Part of a small language model's weights: MLP 640 GELU, 6.66M parameters.
MLP neurons of a small language model. Each row is named by its layer, matrix (up: input weights) and neuron, and shows model dimensions 16-143. Each number is 128 + 24 x the weight over its row's rms, rounded and kept within 0 to 255. Numbers have three digits each.
After each neuron's rows, "fires after" lists the tokens most often just before its 100 highest values on Wikipedia text that the model never trained on.

L2.up350:152143142126092155128157139131139112113135127111089123149102110147115072149152121129124116082159120128136186186143072148147151129086102151130083156144139152118133134112117143139111105160135105113183085170160161134123116142132162135124123086126100125144124132159135127177127106135107134153139096089110145150157160114141144133099157104111158114112130136110108121120101115143094121100152
fires after: ".", "′"

L12.up246:171119130115138122109140124115129160116134171111156107150144124115153165134144150132173149115107087092119101138138071146086177131121110126133153132139135121134146137072110119155118115157148133091120147157111129124131122139157126106128128136148135126116137142147156091100054113127075105149147089137109108109142120156125125157174102057089107178111143101117146167147157108100121120090117
fires after: "\n", "| ", " | "

L10.up402:122122164116149146126141088159115127141055204071131151113085131132134120100113082122111123129104130148128083164126125140155131118128135135153070111104184130156162105159111083128115105101156115127161106163106176151120123133097142131141150139150138139138131149110139107154124146134118101151104126118129099133147122164148127099139118143179131141087114120126104112103132090136131104156149
fires after: "\n\n", ".", "\n"

L10.up207:220158141126104111112122138149086078111161151088099102134129162113128164122128151100132156129091139126134145162123088150200095127113165127132103140120121154142125149109166117071126096123138138140119150118140108157134175096113130160125112142134137128094140139128097138104132126127095151126123116068107133155142162122131100127129165125126132115133112108100147093159128131147169087100124
fires after: "\n\n", ".", "1"

L12.up575:153138149128133130143116108116160167151114155129124125129103099123147153177131144101151149116125089115134125117120095103118157133114148120135128124179166141136168195113132178146106107113121137138105124147111161140124115097125135129148122162115108132120142121118195101083126123151089104143134175070089106082171105124142140115135176090069107172118135096150134129113116134132107113081115
fires after: "- ", "\n", "\n\n", " ", "| ", "-"

L3.up185:127112141090113100145120086114144173151135151127138156104132152142108183134149122141112123172113106121109137112126099130163146137166094087123141093142115146150138119133100085138143132105155164165144107114147120145153066114155131170139100132123139123135127141160188143148156118102086137150093149119126091137141123144144122117120153090126122141130131074123120108123049145154169122124119
fires after: "1", "2"

L2.up551:107140134136125112149125123082141143144151136119152138124117107111129134130118113092105136153143062177168111118134050151169148142153128150113092106149081117109143110116116119130095160136135101124126103172126141111145132113125126162162121164091124164144089122137141130150096123150125106162134151142111119138178113124165119144116153099114122159135095121160136155099127138132099086079144
fires after: "\n", " (born "

L12.up292:116135145151089115160135087174103156078123155140146127115136126101149174144109124153150134142157147173127084113108121155134145095141138089133130106142144093101103119119127137117077086149082153153092094146138132152122166113123124104091095187163147117144158137132130106178150171166135123161129149113088106091149127139133143112137119154140118113124134128106138138108090157111107172141132
fires after: "\n", " on ", "ed on ", " | + "

L6.up333:153101131152103110118131100107168119126151125106130152117116100086135124150132086123106124130138143164152135105127071106168160101139111176152134190162139132068109146089130135131162101126107142127131147103157122131164122098108106148113136125132101138104117161165158130161125143099177134176139162130095096113140111114118151120097126127125133117122119151126096103126143143122173123125172
fires after: " of ", " on ", ", ", " ", " in the ", " to "

L10.up356:118102112110135106100088092125138155159135130130127132112114148094155131139161116110151116091093107132130102164138095104144119091107134157139148146158125118173157132108131155130117150109153106179198111133123122114146121107154131102152125102122129127149154113129141114142133129121098128124108127086105111100151081141117147081113115110138091177059103146135138134141140128175106128116144
fires after: "2", "1", " ", "\n"

L2.up402:087136101129119119164132114147167130112134125122117143175131099154133130153101117140128136155089094145153114137135084173175127130144137108154116139102179111115119115136115094132111109127105135153134119154104142149145119117120137174134121089127058096110111118174176138134105126130145129144172125132089140169130082143137114136120120119074104146131129142107164142130115117179171077140132
fires after: "\n\n", "\n", " |  | "

L3.up573:151123157105094170160117137133068163137155139097106113141117116132138132118174125097162115099141104156133173109154115147137151107118121141156142117145150120095155131199098147149123125143092163094108100146153108133129085157130076106135156159163094129124109126130141145132092159112128137136134111123114126125148122160100125155121117119126108123114160150140123090088135123105135108085179
fires after: " | ", " f", " c", " | F", " o"

L10.up244:108115138090136123122112096137085124211146160092118100075100151146131122144111133163130127122092141134171179158103126142113128141084110094144108168141119118157149102105108109147137140144159157126165141158128143132134090141087135112143066132117159115140111082131134106117104156128129149167093113110112124140081108130120090120176108143166138109094129095129172107132138126103124145135126
fires after: "2", "1"

L3.up246:127139137157118097149115136083081152087105140141159171172101101114127100133108097115066116139126086194183126117127134155136141133177136134134141114138138120152109128092099132130105143148085090109152132155142120190145135133123147102142145129119130128166143105143151157155112092140125104126116139129115089147147099147112132179113106146104118092146132163158119143100152117106108129100142
fires after: "-", ".", ",", "–", "/"

L4.up177:092127125114101153091115103157133170161108128120113148139146118103122127134117111150107141160106106157133095116122117117108121167156110148126128148143126149091079129109130128149134110139151098106135106134126122140159094145074113067126152150136090097133112124193135138150138148090120110142165191181099072153108129160148148148137113110132106165126118134186098140125129134124118138111170
fires after: " (", " ", "i (", "s (", "o (", "y ("

L4.up101:160149131155128077135137136115117133150083170099145099118122122125144131114120154128130171135137148157142138136105110164127121070150135111096118104131166131126165125112118155137118127128095138147127114173113101141175154096134133140143156127123170114117171115101137100134165089155109132138108158093161114147136162103135125099131151082108150109128093122111109161090095106145096145158103
fires after: " J", " | J", "J", "°"

L12.up113:082129117106090109113126124106151154133142148092154141108134139105145125093119123112139151139088106132136111112119088129154139132171105135106130150130142116113087108102105131177132125168084124142159113140168111119125105132145123097166115156129117149138125117161129104163129107099117104183139119151172094151172098131157170156140151128133098144112110115138112174112160131127083113109123
fires after: " (born ", "–", " in ", ", ", "4"

L12.up291:156167160133083138096145105120167136117079137120083122109138108117105114115119126149160123145115081169166143150147092114151114161171142150158135147181145169124117115107138109122145119096099081162119108136144113129100105170152110092131130123127128132165161164115127145100145155163137130157110160134117096145129099146133109160145114096137127115096123167150173142091137105125118100092109
fires after: "1", "4", "0", "2", "3"

L4.up241:144118147104123098133118117092157160104109151126124110090129145119153168133119162130109147179105118132148115142145087156144139091104126136113131147122136121124124101117090121178134135127127081133122144126151116145149158121127127187093116087117071154163166115125149156148167076141064140128095148091091097131149167133095129094135140099118132118125122131085107135122138104171093145122122
fires after: "7", "1", "oss | ", "5", "4", "| Win | "

L3.up383:102152109117117140091086099111138167125112120137112152122158126127125148122173163146117116155098105132112135134100131176124137115128129122124115131110109106117136112134125135138162159140104106126161105100160128117119098154130142096132154113151079104168115115154124153124142112134095115118121150130134086161145102173126130103154104164121097140141131146117116123134152103161089070122135
fires after: "1", "3", "2", "4", "5"

L9.up442:094146128129145123125110112133138131172097148125138151128138132138081169137136107112128156123087141157138082115158101118187117116116142111075133119131122115078171118156093121144162127109139107162137100094144140144133119127099096109173109140113115113148093108138155167151102128086100115118137155088124098160091127165142108099104108160117130139117157154133104101073124111144116120114134
fires after: "1", "\n\n", "2", ".", "21", " in"

L4.up32:160106140131147130150145119144109148136187095100119114110148138102109130151147153117120118163124111131127134130092128152160127146145093121126140132155120150115090130124120149158148106161166129101123103122199143132133099071103064140088153143109081128142151152178156092121121140113122118117142125150093136085131097128156140142094154136104099167099133125179140056166153150105114124094157
fires after: "- C", " C", "F", "C", ": C", " c"

L2.up1:164179152157147110139122103065143163127103154103150173116125107145155128125162140138113127096132106129161129162104121106115150082148148118090141116133089104144105147137135132136102162152089132133109115172145124082127133122137178164130135130151131164135128123131157066146145075137116120137072127110133089117152145135125123129115166143097164117106146141147125125103129109140100108080146
fires after: "–", ".", " K", "- K", ", K"

L2.up252:108087126168119119126166133142125155143109140111114131139148119102113135117113117133100110109135112119139158100120112128123129121132118139130082148121159120080134160140102128128108106166135080123131161110143132162119141144139180138158134100094132111142128125206169117122073122145124144124126157116088054112148101155098161177127133093126157117117146107153096144061152123129158106098149
fires after: "2", "1", " L", " C"

L3.up235:094128113177150108124148128115144099098166099098090095134123128139141127142187131119123100105087134101113157143133101135192089146120115134119104158142150124132110154135155126125158141145147117100197109099157162134118127105107151097091135109124138134121176123186120106130117139085139115184111118164117091132187124140131131144138129102112177095149091152101108143070145138122114159126117
fires after: "1", "0", "5", "6", "7"

L2.up470:126101163151083103115132110163118138088139112174092092141096108149147137175168167095146096135143096103137182138157146125105166093117118150139128135133168098137092131096147119136146113152089119117117144135171152114142092127140119114107129107069113126173125145169157121147128127102148134153140135122118084072137145160101114137168139099099117123160147149107111096126124142127103096110153
fires after: "0", "1", " f"

L3.up124:146136110143153104157118114084139145101116116112167169123155127093149159117127140111094147168125088147186151135136077141171141114098128129119130126123131117109150130133130149150096146128072132146123161101149097139173162134082112148123109138122112143091106093133146139137127115121092100107100133103103070139143178089117167146129144164136129171104118119135112153085125095161115106111146
fires after: "1", "| ", " Mc", " al"

L3.up333:126112141149120098119116114118116147140153101121056125158128166115117189167175165137163141125143149169117140151104129155141115122116083115124167115137104142157077157156136173159139178147098108150148101139168119137148128114137112088173143113146131123114147118144108098127162135164103098126091166142139113112132129161117115136159142108150118070135125166086131147116154119139094147153122
fires after: " g", "5", "6", "7", "ew"

L3.up74:118129106131140097145122135118145156098175138123125166057107130112150148129131109137135163137138112117175108157112088137186156135124110135105109146137152096099160143130135129161138148109139121132137150114144087106132109167130165131110147157174120117148118114144115121135147096085099070158127142101110073133136129139128122122117126103167116163131149109133139136098118135150086126123119
fires after: "2", "1"

L9.up35:133118114101138103131165124117122140181131134141177129093092158136149174149111183147123139118116128147108116145119126186107171093111152103100084129120122168122155146126135121118129103143105140130132065108174104138142066146116122120136146108117131098114122119115131094092147147109132128096113111118124067167112100150133117112147145152172112200116186145108190119108127133110112124116118
fires after: "\n", "\n\n", "|"

L3.up577:117179131111116075169144120113108149125138125156120159141129144089142148090111147105117150135110088116133148153151112145114172161116143129102138108083103153102107120121105126104129141144087156145112102138113101187160156114122125111151104135140116139119101172108168132107054133131142134143112113136125111149137154148129154182166150143112149123129116070143150104096163111087080107119136
fires after: "| ", "-", "–"

L3.up291:075106116105128167137105124141145127126115174133127157123149146116142167165147122113143117137145115119127166144097113099145131146122121153067115106179169156113124086158145132144113128108129135139167094158197075128125127135133134139138153133124116153139099147113161126084121157112162150152138160113110131142150136140163122103156171116074092121120123095122112171114138131160084110112139
fires after: "2"

L4.up23:185170149158111113152133155141126135136168136084161113129117153123185097110164138107116120113131125169139150151127122139143157083158102153094088104124157135111167160132173142118097132120108149136127090127092093090160144092124127121171124163144161136073128135128140133138123101155167108155142137121148136111144133125147145100123155122143149121146119115166158147067085110094120126128109
fires after: " J", "°", " | J", " j", " La", " al"

L9.up147:120194170075135104165104120076087142146165165152158136138134089131103133128163141119126145116128126122156156142132137146112148165166159155130087115147122126111112106122122103104137147144115150120099121163142131122120115138125103178076114128132128101129101136103168145125120118131084094132090090112118089127174135119113132130141139096088160139143171137162194129122141104106119154086131
fires after: "\n"

L2.up540:118148132105124149135095130151134159117102118130076122113124088143130119148109141130159124134138132138127156136133084127137116085114107133107126130115124145148157123105104157196176166133088109155134079153173103125135125101173164109116143101160134141123139126133130103127177121099095140160093121152132119198144126174110136128162106090117110110108129122089137108124147124177096109109156
fires after: "0", "4", "6", "2", "5", "1"

L2.up417:160165164074104137140099125144106125134139180116145092121114116141153134150144148090165100154132117108159141116125102136143138129134126080159101109175123130113159082108124114161180107128082154091149144099168144137115117131133098156122125114172138106154136093141120150105117155128141086149111136125107060128157090128152142152135107126124120164125132131109150122074109129114119106108161
fires after: "\n\n", "\n", "-"

L10.up64:158173129113129123098128099123133125106168130072097123121090108126127125149119114102120152137120158132123138165090079131195126135138129145112131161113146132078092135100146127121147114112148160145160125111176120151116124156105089139121136149166149163129157141156124130160154116077145142113137088137102125134116130124133126112143096100100098135105124142139086112134120125125137104128155
fires after: "1", "2", " "

L4.up294:165132140128109118119138120113069136133120151108115115147138143118108124103141133133136118132133124134079156148096124141127129103142110146091117119124116183165144172151116117160142112129107152132131076141138092112122096056151122147105124105108118126129159152114140106133118151167125129136133112133125156091144137140131105130075179114115152132080143117148165103145157136108143144135112
fires after: " | "

L9.up372:129118128132138134095124140127081159184119171120138132116117119098136098159116092137106171127126136138145104143103097086153137119102111138128133155143169124112119150137069110141147142121097089129118097118124096161174088141078088078153188160112120125115139126185142170144117147124157122141141122093133131120106100166199131117098121094140115113079117129139092100128104133128157114130132
fires after: ",", " ", ".", "-", "4"

L6.up409:113095125099143117120153145090119137161116144121103128101141155116128139112168120175164114119081134125115142111094108130164118094109100124152081173133147164125114130133139104160151147091141081131195130149137127121156130116117123158144170164111123133131131095151136159134137122090098147124096125116115098136133139146126105114104133114114147092119103147140114118120074105129160111142150
fires after: "1", "7", "6", "est", "4", " St"

L4.up281:156160155138074100132136115146096105123139175118105115127092134116174114160126144112125122108130109153155163161127081135148110117115124141144102154117156130140116163128138128124124129089105130146113090174143102131136138077177117136125129110103144147151158142102169090150137102147118139158102122120116104117146135131194165135130137122142147101113159127129130131094084123160143120110138
fires after: "."

L4.up114:164152143104104111124114138131102136110105159083101167152115099102143125144147122106135125134160123160104168165145099114161094154116096147162105126149147143101145164173142135147142167129105151110104093183143108174165120112163153116074152126145115143133122099127104113109140147103097111159140106125168144179151135083146138146133109122134101091089129144127098157094111119107166123125162
fires after: ".", " earn", " invol"

L3.up91:139121134129153154113121102129094085145139128121106119140115112135126097153132142158138119127116116166137100174116123120118178164126119139080145111145124104131137158087131121175139165106115101108088108146167162109104140128144098101113126146132105149102094179132127100144103119106156112132097099126112122147143125120141126185120127149136127146113141135170167153081158117143061171068133
fires after: "–", "-"

L8.up282:121104134108132139144150131079111130136133147153134131151110130089134152178145159123127148127139110116141170123150072177110186116177147155098080129158156101099152094120098162110156103139103123122083142112117107128154140138164126141105129110166123116131108091138138134125113126153107146147133128132079058152096167132119153080132114110116127140120140139156164120088112123115138148095146
fires after: "\n"

L10.up275:103163117163116124113142118144130148179134141142102125111086159084135137089154082148157111099110109143123125135106087103174097146112111133129104118117114100106216166135140105126159135106154114117138088140131155141141149119127126085125094138134138159166110122123147148158156131144145093148112159101133085147098149159132125104154117139139173139127084104135145112118113125165087101155099
fires after: "1", "2", "\n\n", " in", "\n", "andidate | Votes |"

L10.up287:133103135127129146143108128093088138118152127098175123122105093116135146128078156116126131118126144130105146158118132103146161099116120126135086126116104130151173084138113137136104128113131145148127072207114063124072134110180130141110120089160114088112156111118173147097120124139110141132131106107113113132145147124161132117113137129115121162139143133121132129095118112091139120132135
fires after: "\n"

L3.up112:137126149075169067110151109105138188098146127074107160087141118108101136166137138134129171108096140157134132142122091143129178158102135153134124141131137111127128153160146109131120142162129109125155132118174126118154121094141145121127115153170127149096092117159133103146107086096130108187141145100116114130144093170149149127112143122121118153113100143102101139075136160130095099133146
fires after: "1", "–", "/"

L2.up138:105144091090130101126141140116165146137102141100120162118125123110123125106087108123125150118101117125144160132125083125168130127087099158084112142137121113204137095165107141119114143122107109140116112128170106111139128121179176141112117122131170116151110119125166116148142120123098130136121140109104093167145107191151100116112168119111157130109150131123111118104126120143096136113145
fires after: "2", " | ", "1", ",", "5"

L4.up3:135139155149083133152124134137149153139124127097147110141148124102171132110147127105168125147132088140134134118110105139134116087157094152148127133165141145094123165158108180112106108143114157116109103092131069200169112089096096162130147092143099115120152119107154153125140110127136132164135153171135093141120132122139114117097148088118133151137159102144147124119125136094167107121156
fires after: " r", " R", " d", "a B"

L8.up410:137169154096106096150126092121123128172090167129104096122131158159114138119097095154104134175078149165127154122132061149157135100131089126142130159155156148079149125140163083134145102084102127150157151148119178139128102133145126120160102123145101082141141132133142109140117118097131129138117125090104118108146118188145107131140112157091138131097167133113166172120099095158130126136154
fires after: "\n", "\n\n", "| Source"

L4.up595:158137090151109073113108130135120170117103124123155091105108164126157101144089161144135186170114149116120125144132125133136149081146156120101139120121106099128158137048110116153099153114154116158135067083127107096179138131117125171158103126153085127119155088123154126143145129149076095129104146107112088113140163135147125115117151115153138147088102114124172144109133112139091110111110
fires after: "\n", " J", "J", " Raj", " | V", " D"

L12.up285:148158132156133085082170121114131118129138132096150110132101139122162124123134117118145124124120166163131141146100109139141119127142124140122160136103086130068101137092160129100157135085120123139157099113133120100134124141178091077151117114116113155179128160129134086102163121154145153148089108138146106145112123161116148128107117102138161124153169190137149152089158098111089114090129
fires after: "4", "1", "7", "6", "2", "3"

L9.up243:072149148148149114133070159097123101162077179099141143094127122089123166122122131093163120121106126136116090148104107133141119135144094109098074101146133156109143133060110131128101171114102137125119122134157133098157116143178156127126125125133117109139119117142139099159072126112122149147130161096153118110134160135167146107133077123151149154149129116147135146108160116111111110144129
fires after: "\n", " (born ", "| ", " (", "\n\n", "."

L12.up432:108141174140172148104178103099152115116114124080101122143135141074144113156109095106106121125147159134129135105117124137142106115072117145167115128093121139117097136156124114138162131131130103158138150124082180138127113098132152097105110130154098117123157152139137144156099118137140153116127132134170090137150127168118165124100110104143178128111115138088083074138185095127114109152142
fires after: ",", " | ", ") | ", ":"

L4.up118:176138148125092147118153154101076131089141158108118135155132127124130080162174107078136127094137080134135135141094126126151147103146095134108108146178132141115144162162137123126147144108109158107130072170162096153120085092137128148110126106120105109107129125147130127133129133160155122136141093128142166116159129104163137175119141103119129102124102143086146122096102140113143124098133
fires after: " | ", " e", " r"

L12.up221:104136151113148130139115084107152151125101151129122121137127118091128178150118119129135094084127132120162103124156094129125169133090102143136077120146135099144100107181160103113115101116116113158134132121155115103121160156142154099128183109091145146094126104145203129159161129175126129114105104118097055129120137141109129131107095135113141113127184169118140137113126113153110138140130
fires after: "\n", "|---|---|---|---", "| Pos | Team", " / (", "andidate | Votes |", "\n\n"

L3.up329:119127118134119103114118125111080121143110124111111154156105086126147154139132156155123125139127106177123125143119071142125146124144122149132078155126183122110107103129121156112116133115104113151129125119155109152136163120116140104100143161134079146129159128108141077119141120117105103148128137167122124181150120154151107132070143155130141095073111140115128105139076125120157098097148
fires after: ".", "s."

L6.up569:145134126130099147137127100110131116131114089086145110157139122077143142175100169159147132147146107171118118140150093141162098093135102149146079150141138148118095152123133182121113110104131110107131099144131078179175110042129139118132110133126130100129143138113142123136142107146111150135112156125130129123127136144127151145122106122142124119135138126122135116109110140133124135136158
fires after: " | "

L2.up423:141150132146164103112119110097107133104146131114147169072119154130135126100131150146155122125111149139152126114085088130116151110111132149088152147092093145108158084108106136165094148131145092134139106129118104088139130119119138185160144137142111139137129113151185096154130093122113118121123115124134039189095172156143130116156149130124136159093105095138122101142166103150124108114122
fires after: "1", "7", "80", "–", " | May ", "6"

L6.up613:109090113113131135105133162100212129130111152093120096097147107098112138154116107155136127090142150137168145119166110128176128138102077171111086146098144133109134139116120148172143152161097124141134110122134119093172129141084123140148139110107138146119126149132143186125117122097136127168118149087125115120099124146132148106114104114098156114175169162099115111135164130112134119144131
fires after: "1", "2", "°N ", "-t"

L3.up628:088125151149142142133089151166156139118120147155095107108175118118114132136183171107154103150094116139099105090071126164145118126129132128126143152139113122144154110134110110147146116121137086101142127152148101147119143151085150152128177128133086132166147118170115122110195116141113127141123096120104070141147135145134138141090158100171123128131092148122124142138141114144113151116111
fires after: "2", "1", "ch"

L2.up593:086148118132119135131158118151107133097137107135113116102128130113137150117112141106173134165110160149127160115111117129130128105087098118097133144127139161086134073134126134134194142145123147167103111127150119150132147099146143127139150099106133147141166164092140158098144137102114106138097085151134140155128122204160143124175136146114083096096173089103161122108106103145112141161160
fires after: " | ", " | – | ", "\n", "4"

L9.up516:120104145167137113098146144126124137117111166088147096117141110061168155159073111156102133143108147112127107122151103112145127145093111113126149130176143161111120136141135136181116132126106181125153131119115143117179108135090144094146132159114124157105117147164149166157093111130145125130129135137137118141112148159189151107096150117143143155104129112127123076135143122088119126117104
fires after: " ", " | ", "-", ":", ",", " ("

L3.up212:113110129124085108124132134126121135131150118080127112085152125128152134140157132153143106121104150127105125135116118138153141104099108147096093172102152131104150138079142122096127127167112126127113156127157127080136124099149147170061133099118088138137129152126158151156148134122104133173103164097124118150155165197114103128127150146142144170123155101146123094127112125119121107108147
fires after: " | ", " P", " p", " | P", " A"

L9.up540:134112116158166142106141115164161085149174096108127167150149105083150109126086081134124118152091157124113149144153116133141090130088099128158130175114143155107099116127110098136135103142132118096172119164162121131141121119141111120141119115164124163141121182133122138136132130136172122128083129132163111147137098140144169126118141099110130104102142171151102086127150105115110101116155
fires after: "1", ",", "0", "3", "4", "2"

L4.up608:083126137121071095122124105126107140148111143119137088117112142094130159106158129119143133138105109145118127130114128145136101089135102110107128119115131158121120199132166138154142110148102117127116102119124093166178101103135111111138147084138104105130155128117142125133113150139117155167130166144144130115104145165165101149133164122094152141104134137169127150120150133078151086132148
fires after: " r", " H", " R", " h", " and H", "R"

L4.up524:144134142115066121095108162142129165119114118096155131138095116095120117137160112140126126126135108139136146171118106122127135153149128126128084113146116111108148124106156150132161113128104098117108137114158085112129146083141120158123124132189091154131127106188146134098117114102131112186165147150118092154132113121152091160159170097146116138098127119161155118087168137129122074093121
fires after: "\n", "/", "\n\n"

L4.up324:113137157116115091162140151149129108126084160148161129097123108137108120167128115099142124084110144117126135117118129120169155185117107092161102103122150137125128105071103156160130127129144123125161105117148135113137120095112156115135186145132144092142107128173110164147143112140147089121094133109125084148121143149125115091131114120146165141117121100131115097102113142120155142134178
fires after: "2", "ev", "1"

L3.up416:113190127101116115106120088108118200093132129120143128071110122134115119133128134123176111130161120151097183155106118140122125086111095150123098151182132142135111116115134098148139130127067124117097087143143092123127106099160122144136121114135122142101162126117180131127122103123134136133119085099111126100151141153168120152162123127106116077115137128134113152098155116122121108116162
fires after: " | ", "; ", "1", "4"

L12.up529:147127107165098111136135138136133164091145156083146101097143094135141160141150090142100193143117143114132141114162098148129149159137124102138151132162123154090114127121102109148107109134119152121173124113122129144115160135073105097126109129145139129132127134162144134146104104123107136128131127094114084087138098147144132126155163140125129170128137146108132141125116130156103152089110
fires after: "| ", " (born ", "\n", "."

L10.up518:112096143133135128128146125170158110145112108111104110136106123147166115095152103112149143156113150142102102163144081098189110183149150147093121132164160141107102141114153124172140125103135123163145099150137150123086146138084158128118136140119147118110167108152153097094092139079126139141136096076155137120174143141146125137141170109140118117136089111103106126129135111150120135095097
fires after: "\n\n", ".", "\n"

L10.up346:111091116139095128120145118158089128095177144124137115105129158092175155129117127158121130175127157164103130154148114132159157137155076166126116176187139140138089114125162167116151135103125120117144134146151106119123124125136075127128112104121086128141135150126146138145134122121097128099090112142121102108132135145124151122106115157141090140103135160105159123078162138135048095129154
fires after: " | ", " ", " in a ", " (", " a", "; "

L12.up393:113109146098154120105124089135158137117127122128098128097104118158130138171108096157150149117091118136077184161115122115123156107138170124127137137127107159159121112085117155161078163165141165114157129143101142111128130174130117114154144162117113102110124105101106165089193119122093103115139141109091117096118132117163139110166125149121126135079121159130138144152119135146146212130116
fires after: "1", "2", "–", "| "

L12.up12:117205137158125149132147154161168128102155105106112087137138140080144112144116166130092155152139143101159093085146135140112175107115122078077142124135127133110134123127134112171150149129116107110113127110106098147143125147112116123164113146106135099138148120184161162147112114159158148111161136146139116137129138175135156134147123108120108145082155115089156105116174127115118113120157
fires after: "| ", " | L", "orp"

L12.up551:130086122104118119130127086125119136171157137154085102105078133161101146161137086098168118131081149158136152177115079142175127134174092124108138144137165170150137153111126132131172123138110125139143124161142130114154114115093084121156101171126123124134126116130140148110119150112116143161138124126096130118125087138107155091132115123107106178086139157110172149111138122139126161158149
fires after: "2", "1", "–", " in his"

L3.up55:136134157140128123123092125107111122133142136109121170165117072124123115117124160125135112115192058124118143122142106150133150129131173119155111100112136106108137086109127138139171165175083115167106107154135133176151156106157135113142148125138129172138146109153151152139132136119100110128107105119135121201141121137118124148160113112146118091119163092145135121108113137094113109096143
fires after: ".", " list", ")."

L12.up226:146176125114091092103164134082149152173119165152143124114109112141124116143071136111134142153088139155185174144154114128160117125106064100127143132102157129150208139108138140140141134156124098170140123109139134106154093112121120098141125108113142160116125133114121120127129127155130133114105178146087145150108067132155113130106108118108133097098135144140140149096157112115090119113122
fires after: "4", "2", "5", "3", "1", "6"

L12.up412:145120083121050116100135112121159101172120155115149143110095098146139162130093095170137142166080117150158090107137110105152109137127137143115110140097125140098135137137127128126140122130109126131153094162125091139129113165073102128154156123153100126082154157183129126074108108107150118111151139114142129145123114168135180111172155096166091164161123126128131103149110124120128128114119
fires after: "1", "\n", "2"

L2.up121:120179164112139143117084093074166175134176135151152103111126118137119164169093130095127130168138125111159134124138085177131100117120123126113113153114154119114172081124125132101123119137116149139107160130105106136131170123124095131155116155111121108098153115127144123133150126129111113128079070159088067141151162135120117131131125117113121129121159125110173135116122140157089075151104
fires after: "\n", "\n\n"

L3.up434:096110114107105127107117115104172127110117118138086100114135133115117130117175163166113123133084089112103142146160101153113132088171150165155135144093137137130121100119148100153115145131099095052128119149147150121161126126145150107137116117123141119141144148128171141151129128125133137092114132141096089183164205161115111132161103116115157113135167133109132175154118110165092099082167
fires after: "1", "3", "5", "2", "4"